{"n_layer": 15, "n_kv_head": 1, "norm_eps": 1e-05, "rope_base": 78500.0, "rope_fraction": 1.0, "qk_norm": false, "attn_scale": 0.125, "lr_mult_qkv": 0.4, "beta1": 0.95, "warmup_steps": 200, "decay_shape": "pow"}
MLP neurons of a small language model. Each row is named by its layer, matrix (up: input weights) and neuron, and shows model dimensions 0-159. Each number is 128 + 32 x the weight over its row's rms, rounded and kept within 0 to 255. Numbers have three digits each.
After each neuron's rows, "fires in" lists the words (lower case) most often at its 100 highest values on Wikipedia text that the model never trained on.

L4.up143:156133148058148105156142105139130122139115063221132185197156086132147165089059087159169123121137099103121134090145156118126162094088112125112137153096136164138190100201146164110147166150106128113205146076140173167162153105125168159122116102126163150102172132133092126116132110058161105113114185141157160123080100146126105115177142178124109138069135147142117081128134167191173062078171146153122116156072103108154124099144094114114118142088172131114125132073131118086180119144122088
fires in: "to", "also", "not"

L6.up577:111134133143156139130092166118237100105135163123161119166152121131183134128184118103097079161209146146150089147100147118097073052131128094121119128128116108098129133157123095083175137152145139075173156219128143098157114147097146098118193115058164125168111162094111139082134067182106123094107102143093141087139084142113166152153173169092134107127132099197128136164145133144179080169143142099135105144124148133152145112151167174126108098209133123121092141191152129170141110157107102
fires in: "of", "on", "aged", "to"

L8.up127:101089183091099169143169136138142064160085125204140087060152161149103115104131055153137162155088181118137131121149191091169188116108165103114066088136140155140110148149107085077146109165166124098159131089149118127165168117128113170167180122126157105193144143159105090134132124080107185095120145138140124072157088094143179118182128091091114160135168105089114132120200113097127082143183119142132132165089089157158124117138083114147109130102105072120133179102111112153177087097151104
fires in: "to"

L6.up78:118148114082123147091156132098145124186152165170132143103156159128076129095110109130046157060134131124120091091124136127122070095161159124132097144075166109151095172150184143140146182100140144103107143137125100145096166172097177067110175108113141120055149150125177097112208111115145135085133064147143143112128150060104153091134090166129152131203095143187155131124188131169105135076124104093141117117171149119109108123158114143118166084109170157116073090126196072125176130091084140
fires in: "and", "of", "all", "or"

L9.up485:154107144178098126145167154142117158170118087125147068059086151112135128102089168198053150075126162080133104169152111135184094093127168165131166110088117133211082138123138153199154148094111126181170125122187117147166174093098146161151201117142110128100119087116127177135170141137126168157113126118119114115139110083148133099110070154086134064126132157102114095149147139130150155120133127106230118095134122156117153147160146131153137110111142118134036152122130163172090110160097082
fires in: "a", "known", "such", "used", "much"

L3.up476:097162151087104107095150146139153087083117118111084134134138138137130116093107116186154168170157140082067085111089143156099091157103128155105172086087099160157121127156109132064132120143136145138114063167255119066099175114145075115137101162172088115087182138124106117053141123133094156124163139137141123127096154106105128130114118208153164181117127112099121138127084172147079133078114099151118158129117042117092142185168170142129076149182143134078111124113110102134132130153123147
fires in: "york", "south", "university", "north", "west"

L4.up271:118149138108180128112170115118176183139123160160133150108114121152149138105154104119142109072109129089103081168165084096155185119145117147109124135101104063165128109072130121120074153115177097120104137063159132098100184151197117157090113085136095177128130143103128096105140150172112154106128148100088146143079152145074069062120154179080102128111075173162109102043071070101135143175188086098101123149138146173147107105123112129137141079140159066121167123161142138144116162153185077
fires in: "which", "it", "he", "leporello", "girl"

L3.up337:136119155159124143200167134134094111171113109170208132116162097142165121173096085128092105104197082054143102119139115143145195121119154140158087080146150157153156158155140119138155106144094121181189159093101143169160199101082150118167158135106120135155182099142122140129132073093157107144086132151123166083070122123086122109155070158090120164124132110139126112171130191134195062081115161150118087180116119113130096127152128151166176065108175054150145146108140110163129118147130110
fires in: "can", "would", "to", "may", "could"

L7.up80:163174152179158093213121124146114166129106107147089120141172147103109156162121139154097123114159156089124092129185178127154166105118152163083140154119129168114143157137143129112148137143078133200187184117108179162189136150127141092161100140140127085093123159094084171163112136116111081096096107190140179146150165156179057104174099189100087162140139103140117097081137132127124109159119121197076082134097111158151138138167147135155131091120112128120102112106060059165121070161171083
fires in: "also", "they", "that", "which", "it", "who"

L3.up63:108142154158075174147195143133091091071177126104106148160125106160110176030114079147067144137105153042120092089111130100140157114157130096147111091129082107175117092189214099086131113093061135119173152178149136124080156139136136042163197122163137139145151167146162134131097114092097112118109134125098129148118125134073126106132115175147161091157147152159124165128121084174108126128116075107162092133133140133116077169183113152158157132110096089118096115133145125126108136100092077
fires in: "to", "an", "a", "in", "at", "s"

L7.up308:106134157175177082133115166127087115158150084199130142121111133091135060142118122139089081167154144127126158142193169092133148133165164136163089116133153197141102180122164170113124144090106153149144146120159114200133119163117146095091116159107108092105117116133053064149149128193107083074141088177127135119119157170157153136132074153104132125139089070152124128092091154067155128103124154090113122113136197115132173156157065165219127154104140092061138129123081136090092149120148147
fires in: "of"

L6.up184:186129143115149149125141093096136131128095123118104088118159157101130136150137064149204134144101160071162079143098155062113107099110152060160156108125151156121149147193174111051157106177089104216139125117158088183163188090166161162186140109099102169124115083131169105058137125105099151099122100131141123063170080144136090187110144103088037137151149117172137134078157162146090133125115125116142101119103151141180115126124137109131120120107171149115162137075140101136145115115171144
fires in: "to", "in", "never"

L7.up243:076137077118080163113121154105110101120150084094185132126015091161136145110162085161151160153133142130182176161069124118139137122058091072062152126076155106124134103080114143108122088086087137104092161138134136177178176128100132152137191151141156086114094108136165083158096151092133115132114127138098078149104185129073114180083177139103166121158147106084068116094112135153133141188122123108129155116208092151136119112136167149136088100131141118121156139147102088162170125103119169
fires in: "a", "collection", "guitar", "locomotive", "potential"

L11.up522:101105079142115201143151149176106192092149164128114126152135096121109139111148186069138112077092144119139129147122187163125200157136158116135182071114122205134070099159167129162153119092109082073144123072068110171147091124094105127102105175145059159100181129157088142154114186121130169163130106105126122101102098199118119098137127164098196150168161147119123141141108066131157128142128146145166087204083140125111087144069130118173123186131157122136116129130129139151151147167127105
fires in: "i", "s", "m", "you", "ll", "t"

L6.up170:149140185146166062117126076129108121097146150073091122172167149067101139146125123096089118119111136140170116123133114151105146119164130134100144077152120087057139094102145116126139151076133089142188143139161082130082073156159120126140161150086132107072079143160068137158127142149128118067117122137145147104100150126141046113111062129091102072181128067119137135089077149135109121119134124075152161216142163131109171129098087093153136161123085115173151086155099137136203183131062160
fires in: "at", "the", "about", "over", "of"

L8.up31:142108253153105099104112105161143145113116094156072140137141076144133179101105146191140157109162119136127089168113104129123126101120123131137051124117110136113126152147137155129193139148111119072104120120130103129086179118156186103151128137142179090104117134101138073129135167093118120122042124123161059100081115084154160099174152115162174100173142099110134165112135132052174093134161145161155159084133111177099119099155095190118166141101142151164174135136176128091054124113103070
fires in: "an", "and", "billion"

L9.up295:175107129082123161153100112158122204119182101071104120066123113131117164131108111103118161134104104097149192102115106130157163122123167123147185123094138134146134073116164131190157131113075130122129143146172174123094164110175138124119101106112104154158087161097080180135144136089109126116186138126168092105123077136123100096162163141218075137089081106131113059090114133154151120135059167136092075162072128147094096157183128142162160139147178110150120124109070094145160103066163068
fires in: "would", "to", "they", "will", "can", "t"

L9.up524:129133103135152133119151052121131172153162094151128168116169132142123113122150141090103119091091190081062160160150205130156131126104139132140162099118157120124157140144176141103116101152182171127136145071152129150197103132139063105140091160187075088110129129161127141053183101150089108118050149127093176161146098169091115113186116166123110224116093101119124131109123137151096107126173093103110076113064085132093105146107163144133118136072144103166152089115135067181143139133162115
fires in: "which", "then"

L8.up398:168136159126107071114026122090177138114119114123111130108095118111143131141084166078093104185118163146139116167177106107070130143174134111197076153102092140099068170145167171144127144158112130153135129143100123115141159146193155116134108144177106119141112121090105168149155135086168133109100194138141091109115085116087180109168103134144085096138120084195166142129117102093187166103164126083119198089150116141088099160141117103190155193136139136175110183131132130062153171130087136
fires in: "the", "night", "eighth", "cemetery", "physical"

L6.up74:103162142094092099121075126175156153115128082142085173114155107136120103135172156164057175117106120093148174106138115116118077102090158111102171141126107134120124110182159107065134136133113137118133125155103178114146161174062116077152100104100165089119103149097205135131145092103076191119117080148052143134134183156088089135160136164160167064167118091131165133087046129164124106128162147088146152119129146103120124082104146102113147041123126123129091101074096126094122099093078075
fires in: "and", "or"

L3.up638:136116147141093098156140118152188125125119150172164102144079092130111119023109125120139103122127126167157109143144180117093108088104146100195144139135085126102191142119153111142091144092130118168074117161194120124151141146116162062160088142121185137060101097135146106108101108119143159085195133148092164142127156119157123100164176139159170079108142130141123100151150125113158168092118157075186133123155141061138102171120110169201134118132089101131114091181122069173108177206188134
fires in: "of", "7"

L3.up412:102147136193143138089193108112085092171144130125166082155097115132113062134092165083178140084161132114158119134125151121137128105135125116113149145109144161095177148146150090129146120144147115118077109143110085152147148164135151121134160103085179086075067154156165128118061082163179141128131150151150152113108085091114098160080156131118082088150152090107109096118203131164106176123202134071191112151109122155107131196172157155206194076089078110124135126152187137158125106098138119
fires in: "a", "very", "some", "more", "changed"

L7.up62:104113137120150151162126109103152120127091128111137153164150141105192085121097113051124127115127166114155088094178153170125131080088076079107173181079137152107081128134142116125144176184096136118123138124137092088124116100128199119155166092185090077078133144102169130110115132110207122153139133163143099166118136114071130145114105163138180063158188090155195151140122172140108182123153134114135100112112126150173066075189157160135141182098126144134144160149168051120163125125066098
fires in: "a", "their"

L6.up626:143154151187177091193080133185165129134126129132111119113155133149151159147129147207115096133147107114180097122099161138138083105152129180178149121149115128124176097134136154119188115168088152104154149162117142115185122150142118157172053122144092134109149122090095134212127088091131128086130164142165151161166111093182068070136076201101105134141204096088081153157096193132142120121169124142101093173131091169172137103170133140096135146066116145142148110149098085131132086158158107
fires in: "which", "who", "that"

L6.up570:174125200128148116169104073103075139139159127105119089124165154109141163120080077104102104126116060096105167110166136072139203074114143170107146145040077120160091117157108121105126117117145137051111115121176105182108065092136143104096150105129100117137103147176090106123102141120143137141117117146112145093115166124139161088083090136136133105162136077118183062152118120147042107088140112070138118130123145133149082142140132160154156124093170143107084176146098162221151177151142134
fires in: "at", "a", "its", "with", "reached"

L9.up198:146162118112179133168052116135115134092097132159067078144106151125081178156097157126080073122098150094118096186104147115129119180153141084107124098126133152131147128129152119135096082112104112157111166100166135151150140109069130161169179082173082198125080127101112111171138153135085099095148135138106117137199136173077102131144057190133094152149053116108149145091157043128076119157103062172134122082132160172153151156107169070157140091128109143113154100134140117144151089159142111
fires in: "it", "which", "that", "think", "falls"

L3.up79:212196095161135120140150129145140125155132122096092167124133136163112136104112167119128125088181197165095144180153140093174098144072141095105098103102103163108124108083146112131140157138088073118095123115175192138099078096098145153167132104193105113153182144163068173088098148158121131088122149141194097130162133098110129101096067176098137175112087134140132130072143153139171143160159164098171152139087152149121179178077140165147133094135153085111153148173189068119097147171131101
fires in: "there", "street", "park", "del", "st", "it"

L11.up520:148141090095084136104135093071126143180181060204088134121120152122106170179068142095117129154158178111172129122231119108124144088121108149168128112116147151132145148159137161151098166121126134096167174065137102216134130165163179101101140136111144114175094098129117117099067158145110136100080145116067115173120142136111156074143100106141104111100078134099082168164162167120116116114158136105122170139125125134097135121178100187148191088133075143139096117103174107146097130104054123
fires in: "an"

L9.up343:127148104137112118078178093070138128142103141135133137129152124132141230190090077094125179150109132082106111115142098171137146117125122132169161147080152089139111107132144142120106111164127186093119155131123113110122174126136139062097181137192136124153122123128150059147111086147192084063149163114099140078121148169142167156117128134191078064126074091115118081136164176147101156126179136107184134101145161082149152130151177066139176109098099069142156167106116119213153125139110117
fires in: "a"

L6.up14:145185151127156165053119162147127119207162108135168171144105049137132175169097104127104118170149143149119177104117146109140151132148131162151128134187155156143181182164156099111064128149134169151125138138175122149113129103171149099162123136160149160101215154155154095145131116180169149071135145117176128085069079113132115132145133191166132118140077145155147088148168166112176106101140155129147025139122121148114124133174115119149131143106119128115079152211093149189122100082107138
fires in: "and", "s"

L6.up562:080106191152118149108143139079203058111132107117082102125098135104130134116111148128089168185151100159143107140087100180147120084189131136169107102181177223107253119161137136143160117144104114125147120154127081123142094132109195115120145141129125174156095093167099122113126137179143126099135150168135161104089143132157121126132165144111104108091191120105152161186156207099142103144130174119146145124157104111139104131134112143097073073109104079098158137117132133142107054139151080
fires in: "the", "of", "following", "s"

L4.up559:126144150104153086093183100200029081145127204132078095101103143170124142117126192107142135144091153118094144142119139126155086137113106125173159077146163079120022103116173156119158108141117176109103136144149126171110161104145184149145093182087163141127177123153082107104129127137048176180107167164132128164105106161184169122101121106144135159088150114157157148099117146122080158122098113117174175156122116124143148098096163106128131159066151143126149132130061092157148151156099124
fires in: "as"

L4.up579:169103145094122147045132132129139041138100124102135107111089120105137173087184123091127161085081126119133092154138120209127101124168164116140073108189114160133195137128145132100121116099039126103153181099156115111157115160173221128117176146154146155095104158136122133146100147123070119092171091142122118071114057113084175160133092142110123090097143084160107100123097133197098075150122168104139122136109158156107096152151092174142109147058152135130129161078112129091134130138128150
fires in: "the", "t", "s", "five", "just", "further"

L8.up512:122087147092125059129112144149143132130115139148163183179102181141158098140153081098090130083076111119083097076149094091129120103148150103125125115091168157090073079119093128160174124145086192153154128151168184124147138124170186093092111102162149144051103107166137136114167108087109171148100188188131141103138117124126136106171093126141113106078155083142129115183119120067124127078189143153162145142132158115090044148120174141174125100098154078067110112145147135140198146174132115
fires in: "be", "not", "is", "territories", "always", "retired"

L9.up504:145130075087146098114107120130096096121151130096120149058108068189114158126185123160134159142155131155125106118164096145124162074091135109116076123060175124169156178115169129145164089121103087070167089161072133161137083127080139106155164113120084147088160087131111128139134123154128112140109116172141103140082106141095136131171209130127174129086159147101137169073184095124128196133146177095136134163179129122109092158169089147127105146050119112141133143163101101160218091073146104
fires in: "most", "first", "other", "of", "more", "several"

L10.up544:104083143201143074107134149085102157146129131123129097146118181229104165149163093154099184187154120128120129144163103183139116061072124046137134104099157121111105118115169135101108135060091125164121129188181116128111154131153149145133146129115176055161142141073127127193117100139151111139132144156124080098095140099163109183121088173125151107135124153193145139092148140181100090154130159164150113108101169156100142129125145123115102118103130099082190103107184170072125148088105082
fires in: "a", "makes", "in"

L9.up479:153179096120162154163151171175100121213083157171145072158106151050052129077093154186120132117123140133136204118081102146125119128126196098132177153094166092201077134126120155208128162180057166134135173164115170124131185140141126077152112152154080138138203110080104178116149136131125133131112121143174141125122122151126145119116143144120095143109126101113132087135116124170115110072095117123086141122103124112150123147162078147133148178087131129155101127095127134071182119116161137
fires in: "would", "to", "will", "may"

L3.up318:156189192129106112114169140103116138150147151139076188090140149138125110121103122157132159101143091147151078156138163122084139091104154117139132132151157138127119142143193106161204068162106173048131124080099120152094146106128198147120147122125128131153071206137114146089041107172110137072102160194125151082113099177148182104121104144151088132153126153120092148177129099167104164157134101100177115156068106152149107124146116102135117083128069085088102143123119137033127120101129104
fires in: "of", "as", "much", "there", "what"

L4.up567:108121130148148124137076076171126125132101076134113155176101099102135121106198117133123109081135153131141123120176164219138107132099130174124072085176167127195131066156153142097134170157159153087087163165130196187110162143105193161124136083123176106130133171121126050132134190129140085148149058124100118105088168093101136059094159072108107117135125086140068142121136127147163136119122125102178138129115194129079127149160107153115155118123164091123124125089108105107128083066130105
fires in: "and", "or"

L10.up601:133109085089206125143132110103088127208128083194132108201149178123110122138110119148091073072162117163144147142136175116134190096084112132110150111098163113165146126188170168160076123160095100155147137105139135159103200135150156124150182137158135175097157124098092142153147071097133143101138160139190124131136047095131170105159084125084126141136134101087092168154128171170078155096107122145150094143096138134089161159133141088135168114100102114141118043119150171129128141182118077
fires in: "to", "i", "you", "ll", "t"

L7.up8:135139160144122081093118068074126144127152102080133169083023108143132142158187082033122109127150112135125178141175163163168132102121104121122142104069113109152104123110185101131126152156138120127161139144140136116092159135116148072159130142063112133185150130110133081127116083089127188126126161157134130131113158081086115106111110111090106096097132074160159198131110056139105097068092105089183107146173134135066093192137124175190134112133073096114126132125134164081144106113117121
fires in: "is", "are", "be", "as", "very", "were"

L7.up146:135084175119172137169168119141109166177119126146113124168103169141085168139104145138108119176131071102157124092115047158138193078143116134128113147079101132165143142184176152134090166124035086139124122093112101103118146127097174078112143119177118120157122088108087057167137163208104093110107158148085123186083141120148116160124131180119121131153194155140132140140127126151101159105057067132130107114132091133080082150135146087174098073092112098165162128128136159172153166131161168
fires in: "in", "to", "by", "especially"

L7.up505:107143099111136071128098186123104202106103127196150151119109114159140139141089107164162102094194177173110141112136144095083106138184178088158109151135116171110118130082171097143122153125130135191170161160165156114156204095114145145172132146084119116089113145154158110176134159137098107047187122105062102091097140127112133124193170174128154105146072103135121103168194112064063129073120182100133111150158100128115119142155122170168105167083163101136137126114121121135154171151125126
fires in: "in", "of", "best", "territories", "first", "to"

L4.up260:165155145133156111168157104147120141150148100182212123101151090105133180104079087100113116094228082142124153118095174103174219141113156134080168093106158143082127124042144125135130112138144114127115146128173174118130120156095149081132067114146147127106135096107105210142135134092086101108155105085198162107107132059082172153143116155096137133147093142151125150110100097090104097110136139140119090153127134162159134130141086113070134103117152127088082096135120136080141059128137056
fires in: "they", "who", "she", "to", "will", "we"

L7.up492:183124208080162198112086083102132143090102054142159141116124110067142145133152099123113138131129107134179154133124099123115072142107131094139094088151137158120096133144146078150108093116157112166103142103111111108069121104088192169127145096085157129110147111186181138098148158128112177172139123175097153104132136141138112098112163106069117160116165162183118097132112094156159060136121090174211079139103162146097056146144118137190123163138122089067102153136098114168131076067120122
fires in: "was", "and", "had"

L4.up287:156170131152153173142168096107141128116092115126142135136117112125089082129079158131140101131119142080124144154196169105109104107073131088159177091149168120130094144109105081142141056101111175116087073126118136169212158115092147152151148157098107072097185146129161104097070139215142081109115168129118120144095081144196208115142081091111151182123108072103125113122122185157098108148141076119089159164107133135138155125170179115108170144129122027132171125141134127137130147116106102
fires in: "it", "there", "what", "much", "daugava", "this"

L9.up100:153152160106126170105114123160142175099127102174183143162112179133128127142061140104131113084100088112167127114141140118139162104086147107139109136102118176100147103143108138145113146117081106131172168186145127163182141195095159070139091125116097135181139110067075170105108111152088111072122124208209125080179067161157141136146093119179074106129137109166174149157045124103139142061158153120161101173082147158179090084158135120181104162122138129132164162116121104160129137142141095
fires in: "i", "t", "you", "ll", "earth"

L7.up59:108202185110122146103095118087066125104149128125134116125116105136096144070091101156180131156153063044160119120067117170132172132152129099144121040081130111196098085175154124110129183161145121082140109121097034135118159107080154113104147146119118073162150115109130163115140124119150179132188122135106157139123197173118182120051169135174099108138129113110177126098127064159153179131128137085166148163136119149160088174139119110161157117145160131146136160124119118133090140143114170
fires in: "in", "that", "despite", "made"

L10.up176:162102146105159091115114036124134114114094126119168159163114143123107100098069134083175110110143128073136095101157078118093163079147169106149140141068181115152161138126107091169168154122133117177095145101116133165182091132152185090080189087083127068117108127157154090138146101149094147160137126142200152115112116127145096192126107177133161100128118049144090121109106056163105123145183100071189116111114152131154098167110123118126156090185164150144176110157119104158110119083166099
fires in: "at", "as", "with", "than", "to"

L9.up373:143103085127173132133101111150130141101125131099059142141118132157155131131085110155146104126165076129137145088136124090121134090130110171108173070080151134145127069154144072137113094180167118219190115152159168117123096123146097145098152125143064098087134106135170145115160117093116078120178088092198161165144146177074148153110076165120158154193127128128166076163101122145143117150104200133080114148089112139126140172111133113137199150099104125151146122131122082186086079180130047
fires in: "they", "which", "there", "colorado", "it"

L7.up488:155161104154126117104139070132179090084147169170129194099121098179140143155126062080117185105124107143138105099103154176084163128146128140113141071068155102125152202137167177149157145092089145125096116072175079096130107120078112142141081152165105155164118087074178108096152092153143137101113093142090115188099099112124132167172120141085132121112128129151057153093123117085141129119122116125089157122200200161064119175110098204125175115114147131134130138118145145146079175112122142
fires in: "an", "temple"

L8.up311:112149093103119160168142096167139121119182153157124098172159112102117156071080105148120095149184126133099057186094183135083160130179146162139151151086150092095159109174124064166154172147061121104174074124100094100133124103121109083059202145140130100113155116079104123116138039097111087137142103146100139097119109229153113123132155144104135173106142107151136163144170079137139118154153106155176083128145113134137150159132132088119126181107173143101155117151189117145106126106067155
fires in: "june", "july", "january", "december", "september", "may"

L4.up510:108132129121142118098145101157164131090151063175193158153167144119150107108180064115106134162181113132090116092106157185126151115156169092181149051160162139101195089145193110139084148144080132113137140082188113093131174077071143124159129095177149184169150154127087105140147117070113141142102139141116135132112083159079190163140175156123164076117135136141092092132146130159104103084144155097116106133118151117127122139125141104099134190161103128077135153086080155217140160140116083
fires in: "not", "i", "without", "to"

L7.up364:132074115148138099083054074129093175126111076124099093159127117156116095070135116114185099157168235138177142088113083119152152143110131170099106071153138159151180126121134125069086135147132150131094160145103152078075121144086080059182111152107153144108144192121137150109141123137132144133123159129136132069148123116115127102090112110102135107149095165208121162140139112149098154190087085107149075131089198160117144145103144138168132129093108153164122064083135132120155139084124070
fires in: "and", "hodlnaut"

L11.up240:124098146114095168122125114142099093145100089166176109127075120121089076130131121113079087150114133094129121166148080200101130141105129126088127119122124041110141097146115050086140103093079124141152164163151133159115234177080123123078188111096167095122140113091152153171172119090138107092138089094121163118153131128141073159115089143147148124132086107126166185139195156196146205126147156128123138118126116090096098085107112128156137147058094124073105178093165157124119127147081125
fires in: "a", "the"

L7.up66:146099125154092150093131142070131116109125141142099115204180137141140136132113100163074145149138116148179116142159118134129143122112169111115167115104137080106109172144182087158166113157112140075135148117107117148178102093161084152135095121121094081092071134096126117146155187124185143099091129193031116208102102093092151123168116132099101138111103072076129199101202115099131170144199108142110124153163150126134123142175059132072165053110155117127131125130145181155138133137175124
fires in: "most", "all", "an", "more", "any", "some"

L10.up279:177138104116140097133114111113170111157161168111104159131162103127142103149095157197165091194173144200153128132131140123079142088118107084210163081160144126066203104110143078069060118096121127143118122182073129065156100115096134144112145044119124112170145177101156067160104135113125096098134124170124173104157127162119116108102124187100099151136130170139166136198153124152117119149118107114110107115169088089076112120145082179133135165087130103176084112166129130141104147105090136
fires in: "september", "january", "april", "november", "october", "may"

L10.up260:127144128173099118083107148137100145126105138173105109138139116131175125149122145136138114064089174148108111141081101162149171104116122110063163115112195135199167148066160139147108116188107119171186136148176184170184081147093120141104164118113063089151161131106124143113136109170107114191158152158120196167104132088179114141125149155145092114146063149151123206067124167176123158159147157130143110160135115161140178188141089121151105160120077138175148120117061146151119070116168115
fires in: "which", "that", "who", "he"

L4.up86:099172135158133075082087140113135113123154108092193141134122160151129106132126135077148141154134068105150095131104101146081114114094130086127177176128119154150138148105142048145127126191105153135105134163115113111172131069144111136142125127128144195158243158175110187172111173091160147110187134168187103108134083126212160119149083151142131083125057110144078125064107122163150167153136160126151132146111107157103122090111150099116108111100182083125158173099077169109157136102102122
fires in: "a", "first", "final", "highest", "third"

L4.up18:153140133132106153102171119175150140077123138144123088126134134122182117105122108060113153154153121179114063086167168106133132127139151140061124176131175100097106137121160094138102202154102157134191114108131119155113149158072165125107146115111123156141125159087142095100092130140087178127139217156110155125152115107086118112174152152112131158070131008129115105108083139145147129110098114149102163161122123040161098128119112078109067123074161102135132108029156105158138097138119075
fires in: "also", "not", "still"

L7.up633:109142167125065151165144122074131093163101100177188096146149154146123137174088062131107064128120073070156169128110160085151130129125130173103134139075160193155149178171161174165097171101097101211200144057137156113123189149115151124147121166131154109129151111128067170103077111127109123104115127138120147073099187136127114132127037143079076158146124133130168148101121175138144115096173126118150081160101090098148118106114089099116105132118095092124151128084121114173114116115143144
fires in: "to", "t", "i", "also"

L11.up592:095129138151224119146112182125207104164073098129183151100064118087154056115073071085092097130134134056198100125215131127105158099124155201119166122106157120138112112108108104186127146160126113112101102192139105158186107146102120128153103107100102161163105087118118120125108147147129132135107144146133105101123150184162154135130082091179115109137148082159157110158156148148126160147162119109127061114122129162157113113116172143086123141077130125128176167116133141171154084122118057
fires in: "a", "mol"

L8.up466:113156127120147090078084128156092134165073155162129141073139146130129166080122137141128108099157177145152165094073123162106198077110139102158055066187096126167126089167127099136149151122137141160153119096151146146154127102127161116194121151040126159132148120160137108133136150084087156110140127092076177116157142150076085144145157145132092067172144065140154188156063095165123117110148101090146058125090134146083128129114133114138151084145120184142125131136080145092191079095165092
fires in: "and", "not", "has", "also"

L6.up476:114148149109151113106068142218143202169065172141153210163151083101146136159110161179085150127110172144101162096111116190116100085109115136179134130159176159126078091188147091177140116151156182167163117095130171139160069156157125103109130103190124096150170155143141140130073093109096164144114099161123129124111101113068096127142066136093076156147125135133119179145120135146082123166130106163129105138148130131127150135145094142139152153172131132198186120164077115082097155099154155
fires in: "he", "and", "she"

L10.up444:181164110123137070173079110132129181141099144161073094157155112124146128149141168136144129083150191081120103111109110152186132066162123141104149099179165111147170137128136085098214129134104101154148143147145160097163173114148125092123117134183119109121135144083104138174163166149088139154134118115139139159174186159166111111134158210115106117172065117127099178069146131147144103132121101151093085055166113149137162159135127153188168081108110133110173099057091131182129107171188119
fires in: "it", "who", "that", "he", "she"

L10.up165:176108118099142130132138174130146113179160134179143119117102164138140176118081067136118148185105108061152099147096084084089133092164125121119112147144126150163142129117106197167113107126178133113163158127097129141132176124146179129099150160186149111094104149108176119104104108162074141101130157075152067084116088114181080134091104097128088109126182136162121095112159235136084124148147095137113138191080101157101105142126047142150156122088150064145146103151133084122063166104139174
fires in: "1", "1st", "120"

L6.up93:112138173080113126139064169136127100165082088131129160065197143196105101116136101157116110194133113127165067132157095162099070110152097111130134100124155143124132159132130157147160145127128141096110162178136068143109195163157140174090158109111134143113126165113093165156125162129145174113067108114175086170137115111128162126092157201095125137155202098124191123139145127134168138108125073069157075144131127098086148132172092089153074129097091162153107130192089107148058100148105156
fires in: "the", "s", "their"

L10.up234:145178096084084133099090157125152071100145107166135108121147066175132137088084127184118132200178138105149147104092079125120060092075124099133097067070168126178135135166106111145086113139141140128133166154172098171098142115133106119184142085058156148108075139137163065136162122104111172164105104127100117106138116128173177126118129147146138098095144128132167124213160158138179183160150117126169125134148125173162107128161098187113139152146099102131124119141172170170094181059106157
fires in: "of", "from"